MLP neurons of a small language model. Each row is named by its layer, matrix (gate and up: input weights; down: output weights) and neuron, and shows model dimensions 0-159. Each number is 128 + 24 x the weight over its row's rms, rounded and kept within 0 to 255. Numbers have three digits each. A neuron's up and down rows have the sign that makes its largest values positive.
After each neuron's rows, "fires in" lists the words (lower case) most often at its 100 highest values on Wikipedia text that the model never trained on; "fires before" lists the tokens most often just after its 100 highest values on Wikipedia text that the model never trained on.

L4.gate91:129078121111131129133141176111120172115129182116133109125118153130158153129177106145142174137123087117092158115146139160113165115161110126152123099136111111133120138109092142130168143111121143188103124118088153127105153079146145144062120153153149100159155108098130134133138170125146146101124097138147119168081141144154121115132142141122099124116148085088127152126103134121110098112165122170132127140133107128136112161139144142155149114076150147074095110123132101100141137163157127
L4.up91:137137124102125109150128144138122115120144188133110145112141161158154126107174130161108177116116115132098133124165146122097131144132079155144110094118131091161107132147066116160156153107135135144134098135108149149092138100144155101084142116138104119119161115123142112137140144112134167125127105114176097131058154179142110126146189149145140122091140107138164113148160138140116127099168092169087167116101143103149166127106173130141122148136146119103125109128123132102142150112164137
L4.down91:166125126145136140141160134149161146158123140139131141131117125141142121158173140204126170121117124113104103142107150087133089118148112148173108108140104086068131155120133151162154141131124121141160101137128161115092157139146123086133136114163121150125159148093141111133151165128169149127125102085148104123090123146125125150107167097103120139073197126106135115170157121136130107128141107145138193126113129116090172112108124116120121143094143151137066132142140114140137141131150126
fires in: "february", "november", "december", "january", "august", "accident"
fires before: " ", "ident"

L7.gate379:140103109096179096098156105125131100149108094138101090145131144115124083170130118091083116138140146170138118117190123113093109127109102174132160130145139139100131140146139129144162113112151138156130148143115163123086137160142145134167144127155130137104171120114175140123110145107098104120106123120142130100134081130110055123143130114162138156182137126139142078120147115189087144126134137106122166135146143083163110129116089151137128109121137081113138116133146106110125132152126145
L7.up379:167117101127179123172139150109115102134092129114134111119143130097105140133117063162157127123144116121157125150136126132133106145121130108161160112192113177111115126144123139116133112093130143067110137120091132150149152153126152100115121169144165121112078158107131124104155061153145102156122099103086132135152109157145139145164100156132130133145084139155115115136100138180144120163166118134143130117172094146182136148108154150145129102156105126136143146121145133137116116087117150
L7.down379:166128151090151152125142137141149075138109135139147124126118138102138097163145130099142192144174103139157145126136107158145104152114150113117122167127146132151142115102116087146099099124151142151089125182166131157169138120140163147134142108112150135148143143111133123137123179125122094150148113115165158109158150096157138136118146154131113092081151151133121104182149125136157130191092087145106123089112094106165095125135082144083114096138137123109142154154141115122153120131124133
fires in: "medal", "preceded", "media", "medicine"
fires before: "al", "ed", "ia", " by", "ic"

L4.gate374:109084132099107135122145160147103129116134151123149093104136195072136139115120131194130135150104105095136106120165157139111156134161131142107108119110117110149108144101117102137097122141110156125105179138122100203119113118137117094126155149122144126159103146119103107129126125142146132102116113124118150191066148152083133155118102131116096163122060110118134126110157118123093124127132171105147104163145088125173096123116155150119129129150146125159133114116163111152131129130118123
L4.up374:116100132078145111132178139115107065133120126166099095142143155152107121067161129163133115105135093073096117125179140118137133127107131115088144135119162122124126121101144104145139093113120096163090158149111164149150135155164139107153138157122116100121139081130118144154162122134118161117145116124124151139178132152140147121097147112141144154124094100158150105132134143138152119136103165099087142127087078169168135136134171126110129116127140097164125129142094138139122174102143121
L4.down374:130113137121118128116153098152108105147151089146122107120094142144132151131165125156135119126148122102131147122158189133148159136095167051092124135131152143119122125080161106136127116149102140127165152182088137127136116103166106118148153140130099096193144137106097144165112110118150172129115133138150137130148137115109149163108098100174134167108113074153130134130141126134112134137090141072126121104109119116168084136149169137115124110164132100170140147145116140150120159142163129
fires in: "england", "english", "education", "country", "edition"
fires before: "land", "lish", "uc", "it", "y", "ry"

L5.gate374:150112146126116120123167147076102112064105081105159112159138122139117135107167134151071159091141149134102114073113096125112137104152133151071069146150108109164106129116150141126105110108108092129126142138129157151114168100178163157132123142167099149120140169096153155127106155123139135172109132138115069120140095125131128128180132115151139149128159131090149125154103135102129154134125119125127164102149143117141106126117097145158150123113113108165108116104142117118148108140121121
L5.up374:104093120109108120135184124102087120091121088109131127145164114135134128109129129162068178081128117125099142089094106149104142105149130155106085156138136109128119096137133128104141115108135064137126128129110149141124161098132140156148104134176087158133143188099151146142102142162130123165090139102094067132153103132127099131175146137146170130124129138098172120158126134114102143142129139092121169106152142138116081110128119147155122126143118121153099119105154130136156120149118126
L5.down374:146140117114134155131181073168135137134127116139151097147176138147130138097131124167130172132112097131112109093136091095136138132115118140154091143139140131109114101124115149150127116115156128156158103097100123123133125124127166137121099163097105169124147160154153114115087114159167155175117142085095082105135118165141097122094094131145145142112182151133144123144090100076102093147125116136135163111152115172131104112150134132144168134123115113135100109061152104096139108136143119
fires in: "college", "or", "colonel", "colonial", "columbia", "organized"
fires before: "lege", "on", "lect", "gan", "um", "or"

L7.gate195:100096160115152184127162137140121097103124139110150078125124127065136170161146081114087115130123108131080130105115098101136134119124103186145148139116127159102095123117124106104121126155121130155144178152112130168147128124142140093127140145128153107117144105105136138129118115128096137136151110102104171132166106134100136114103119131117121086140128134066086170144146145145136116155122127117132153107148085109133180122139166153101095110124126112114144096074124140094157160163151121
L7.up195:131119138167150131085131149144089121149169139115172154160089134113098132088153136119126112153130121181146099124128125118163089134124148168137112129121085128159126113101120176162115156092092115117155127144143117147162115133162140144150157151150108092152127103100110170173125175097127132170110162097122166113129133109140116157102115162123143132166148134109136165138144109143136102135119093099119100113116113101170154172151179134139116112170129137109115127100097086150134147167123128
L7.down195:122145165154101105142103153150134126139098124128151159170091120102097134096149123119160158164112150169185127122160129091154111125111146110144091145107103098137167104127128083125124155069153128123164130138155144096154126142133090164092163149121144134136125122144072132191130156119110136175090124111161115107135151150167110143102132136117114140158144092122152119163112128126132109115123113137122137110119151056108143147106169125138101123151112125126169135131135071123121152132129120
fires in: "new", "published", "publishing", "medal", "dedicated"
fires before: " York", "ic", "ish", "ished", "al", "ing"

L5.gate131:112159124109123143152122140158144162129125115141146180124135155138152124103114080119094163130149148183074143161169140134122126129138099062117142171154132144108143119120150125116150080144116112107117102187126111107132156125145140120114092135102152157150125131120130124139166107130142098100129112127103075108137149100123148140126177147141156102123122142157111161136143141123108191148096122106161138093112097125126097123116085123143151144069129165120108112127159139089104131089104133
L5.up131:096114108133130113134123141154129148138123120126132102155098163126160153154098111162131172143138154105138161177123119132120118147145147134140143153127133126097104106105151149089144086152119164128165156139130151093143150116147082108131160116107125137162121130114126190105141107164126162081135140107118136135180177138133127165131132150124131070181152123109097140126173107125112186147139102111177126107101070139115106115126151115130139136156147142123137110104108147114152179082105139
L5.down131:082144154118124139110131148114125149133144123164156136126163117153149151113107089110122159154151147158097119130149078152093141134176101139124123137088085140099117145142152119124106090119104107107103130144150129118171131104158139115168113132115166125160126147151089153115121128164102163072103142106106165157127135094086145121132147155110123120119149173113100170131113125142140139113160097128161112133103086117164101081133107160124177137134140137110080155107146114096121125072101139
fires in: "politician", "served", "political", "service", "services", "office"
fires before: "it", "ice", "ed", "ic", "ing"

L5.gate413:097135107151162153094185148090108153113195118109133128124175126107132159116118116131166098169145103112121137160154139121120156153160162137102120131108127112105075139085104105109140157136076122132126140133126143139154140119066149089108116130105159119133082092149144127161138149150159108122105110097144193120118140096093115139167114114135154117129112140106094160139143151162146117073148128135124142119173130118119130141140158162089124096139161129130144129092128111133119137141134115
L5.up413:110102125124132110203111114140118100156098174129127111126090131119157110095086126138135102104171094103120127165147117135102131141116117106143139133125105128105131124109149120116128061115117120113072115116152134171099093134111099109124175113111159110164107192118127117126158147121101118144156118113134138094166151146112112149066109139112107090096112106155187154192143147116124165120121128125113130113108111141136116110137128108127110159154152121135096132131146151149100090143112153
L5.down413:073106131115191128152123153125118163119141116120136143116106141110134143134125161149188106136164152128145145146161173089073130096155144125051102138132099151113134150085145150120123115135122139126094144147137133130088081116115062131096134124096132109171182104101143119140148137112133111130135107110124102108133121166129124143132128156166112149126133117160154115149150126119120180112136178101167108119124125139122100125149141112097085132134161137143091125115092133116134162155147120
fires in: "built", "building", "england", "english", "buildings"
fires before: "ild", "il", "land", "lish", "in", "ulation"

L4.gate445:119107120144138099123121135111109121147126072134123140144104131153117133114166083108142153119130112124137112093091176150128104147088140144163129132172118110128137170142102098164132109121106121102143181162159134097082136113102138134142132159120123139102087098122142113150122091109164117080127121148116135164149109125119161109138117116156131105144197128107119132091188157105098113135113094134095148115113137199166102119164117097130161129130099098146143151135119122119142129099155171
L4.up445:128141134105109095091118133117140097114094093117100161103122119089171142096154098093082132105098108142119140099139138139115121165151114102116136145136120106127097164126115125118114122154114125183164099181187121087129095127122109099128090109104172137096107109136138135150142139104169123136097141132161135150184102103120140126123106108157118128138163118098114162115161124137122133114093100123143131128148154157110100116122127123098152163096113125103142196171115135096097143109172132
L4.down445:150134151120148121115110113094095111123115103128102176090109094098155149089133137073132124154150113118122158157121154163094133113123114101114142134121119127153136154148092115173092072130112128155138141114125126146108105107107113082136137105139147167125164088120094116150103126114179127137112168105143133158145148173137120105127118099150103100128152108126108090136165110122123124171078097170122138146131154175160122140137131101077173115131103136108165148125117136072118159129131144
fires in: "part", "most", "party", "biography", "parts"
fires before: " of", "y", "ic", "n", "s"

L6.gate168:108131095129113165118082094098122126107132104126179104123126139112144130150094110100127138140164124125155152148125130104164162159158122083110089131110075129129128149138134150148124122107145125130111146167094135077127158152090170131102130089128162129102096101122146146099101121117182091142153118140144130126176105153150120147146145155165152102090114147120141113089138118114104162131135126121128134117146109094150101088132157192110163135156125131150140152133141132140200114163126148
L6.up168:130118151080151184111149100129126118125186124116139145131096125129133113127161138106132087128147148127109154123145159119077151149100155156138162129118171119117128143139124140124100133096163150183151114117133144130140125177118109130131124098113149100122150119089131092121135123192134116161140112136096129153130113104092102126120109123156113084081104129155096157158119128166102153131105139091088072125106132137093129092134135117137059137142157158117134161131132159161099115113107161
L6.down168:128112151135217139121152126143117159147148090147107121141111129107115134122130132103125119147147119157145115137142149182104094158114157089124123092119094112117166100118106118089120159124161120107122086075144157134087101121165133107119132109087173115150085109150137125099121148147161138126164153172134144140138135124110103082134126149122133129162166124139126143111121159109126146142113142114108143127131129100084142177100155121068094131146165143142143111105125126146187161110140115
fires in: "built", "building", "type", "buildings", "build", "europe"
fires before: "ild", "il", "y", " ", "."

L4.gate94:106085127107094119144143138120121130097150115129095120137119137109142107133115132137086115118120081142160130107137168137159123162129109125145153093128166104118097161138155152127152101121117141128061108148161108129113145139111144094104119120137181135120106105130129141114099137138129102151121096125161138115114141155093154110171113083122150115167087161114118184168133138160144090121153095121157072102151127136122166078152129144148133124146111191168126112184123155122107116144096128
L4.up94:142105104120097119129151148113139127117145134143131120137115117095153112117118120114091138112106091141159121157143169097172133167102099137118153093103170089112091156147141158140158103092112139117115107162151100120111141140116126118098124139116139108078138077124132128096111120137118115158085109108151139122122143139107134146127097089122158143173106160109102168187135113160141099112147094107128068133117117099133179099168138120126119105165122140194123087156114140106123096162121115
L4.down94:137148136145076080137113164122136136160108169085171118147111118195114141148184122143114154132094158130093137149121129098134185151075149117132118138116155153115135116154118098109161170115110122138157106144123154116124079125119139122140092150131133144098142120124131094124140076160114135138121156126099171172113163122122154068134142103097105123128097121102178089159156106134133137094134140118124134119118134105140088118127119101157131146129144129103113127101099093111126088127121106
fires in: "4", "2014", "2024", "46", "2004", "44"
fires before: " |", ",", "–", ".", ":", " |\n"

L8.gate164:136131116096146135130121138152082128119113094116163149113145118120116144142161109117129137137155156147181107124105120148124151146139102131155167111137099126097137125163127151170164106137149155123152100127074135179160107119104130157126068121125139132130124126146132112067120142145135151130157119120116142133121103190113132127110111100085139147140143116172113135137153171150149151129076133136090139098118110082104068097106128144165150105080083177148156136107120138120142144119157102
L8.up164:148104133094148090164141123164131111125118148151156116123130140145154144069140101130122137057146117101130114112122126155144128135138124117126128099154162104093134128109158150126142114135117168105143153170088174144168084122088132099141130143170107111097109134116150118087084088122102127158155108144127132124086150150140122128150151100089171105099135087124093141127189163129083129100120140129149157141157111125121129103110125096127097151130134128111145103132114133170145162127074118
L8.down164:104120086098117127139141139157130152159143147104123126143126163123158110129137118125121117092130129156079171109115110173116122126105104112109121136157120082104091102147137124156114115137104118155109090088148157148134101092096148143153115097156164136162126101141133159108128102092155129083130094105088133092127096160139127113110114143073144157126149104149151166103102168115119140145079103118103121111118151119144148105099123130147120117088125109098155088124158110102136172076129075
fires in: "3", "39", "episode", "station", "there"
fires before: ":", "9", " |", ".", " N", ","

L6.gate17:135131136120084075130102115137182168132125158095125115115108123115152129163153102144085149145129089153136152100140151147128092092114111133121157115098131120112110150108122107076140117153154156132080139128164079119145120116114120097135135122109152125122161115099143126119159154080103186110145120091152061141164149165121164089115115145150127114159156093124110114120111114164099082130141150106111096124112142114119125104147115165140123119121139129176108097151106124098124169152125135
L6.up17:111109146115110107126128098186177120157104136116075120104097122131172108157117119131114165123146107138087153132134166128150110114134133114115132120133151148123108105145112121100092143118142110163087141139174096124122139124170111088108142155131105126111114055124117149144152137132126146117112146100171097116139179151107181127146085143144119102156163080134164138141144127126064129118129143104117105129134123073128162113144112147141110129126141120172115105114122132117181155107107159
L6.down17:148108158158150126103171098115139128158147125137143107143113139114129125118131135099168135113155147124140117106135153120189110173131134108150147098147148152081071125144141086142135163113082136138143152148133126153135155144123134127131137131126136133126153127130093121154140139115114143088075130130141085113099157154118143133119108103147129110196134099120153134141132080164097118145153118112085075089128062096156124136142151175153151132162094117152142113146145093130154170098150147
fires in: "s", "australian", "england", "english", "british", "australia"
fires before: "ian", ".", "land", "lish", "ish", "ia"

L6.gate272:126094108090115105123096073134149148134193168117149163123126116131168146073145158103127101137124122114145157108148163148130115138105141123138071087093169119121134154140128167138175128046155147156090141114134105145085137120093117148099128121144098151122115135139140098096173079168104141126079109143123092120128118129098109124124157129131131141091136109107126129129142111159131115120136123181128146158126101130161116136099136155144120150130166111146117126165125137143120138125130112
L6.up272:130112138097115142137129132162103120125138170123159155157141108046149143116120155103150143139087136144132101155117109178129163152143151135128113119108148154109128162099173104121100115108132118147136120104127125142154139103109162157112119090165113169081116134128102145137154088176137156136136139160144075158125087087121093103089080093148148107108110157118139132157129101118153123164166142119156142135161139114164114117155101092111113144117115162083107137109120124134159119148139127
L6.down272:133155128113150130142154084124092119099156141143144111128133147094094163098125097125138127127138057098099113130104146081083089150153141114123114097166177093114116177115159152183115089119157145113156111097135132161120103109116154137120110145104161080151122153122136126096109115158129101144136106118113116146121117106154106147106095136179160138108089127115099104157150138126162156097137150160163156132129123145132096139133080126116107144135096114086120128162109143111116131146123160
fires in: "is", "field", "year", "years", "position"
fires before: " |", "s", " a", " an", " •", ";"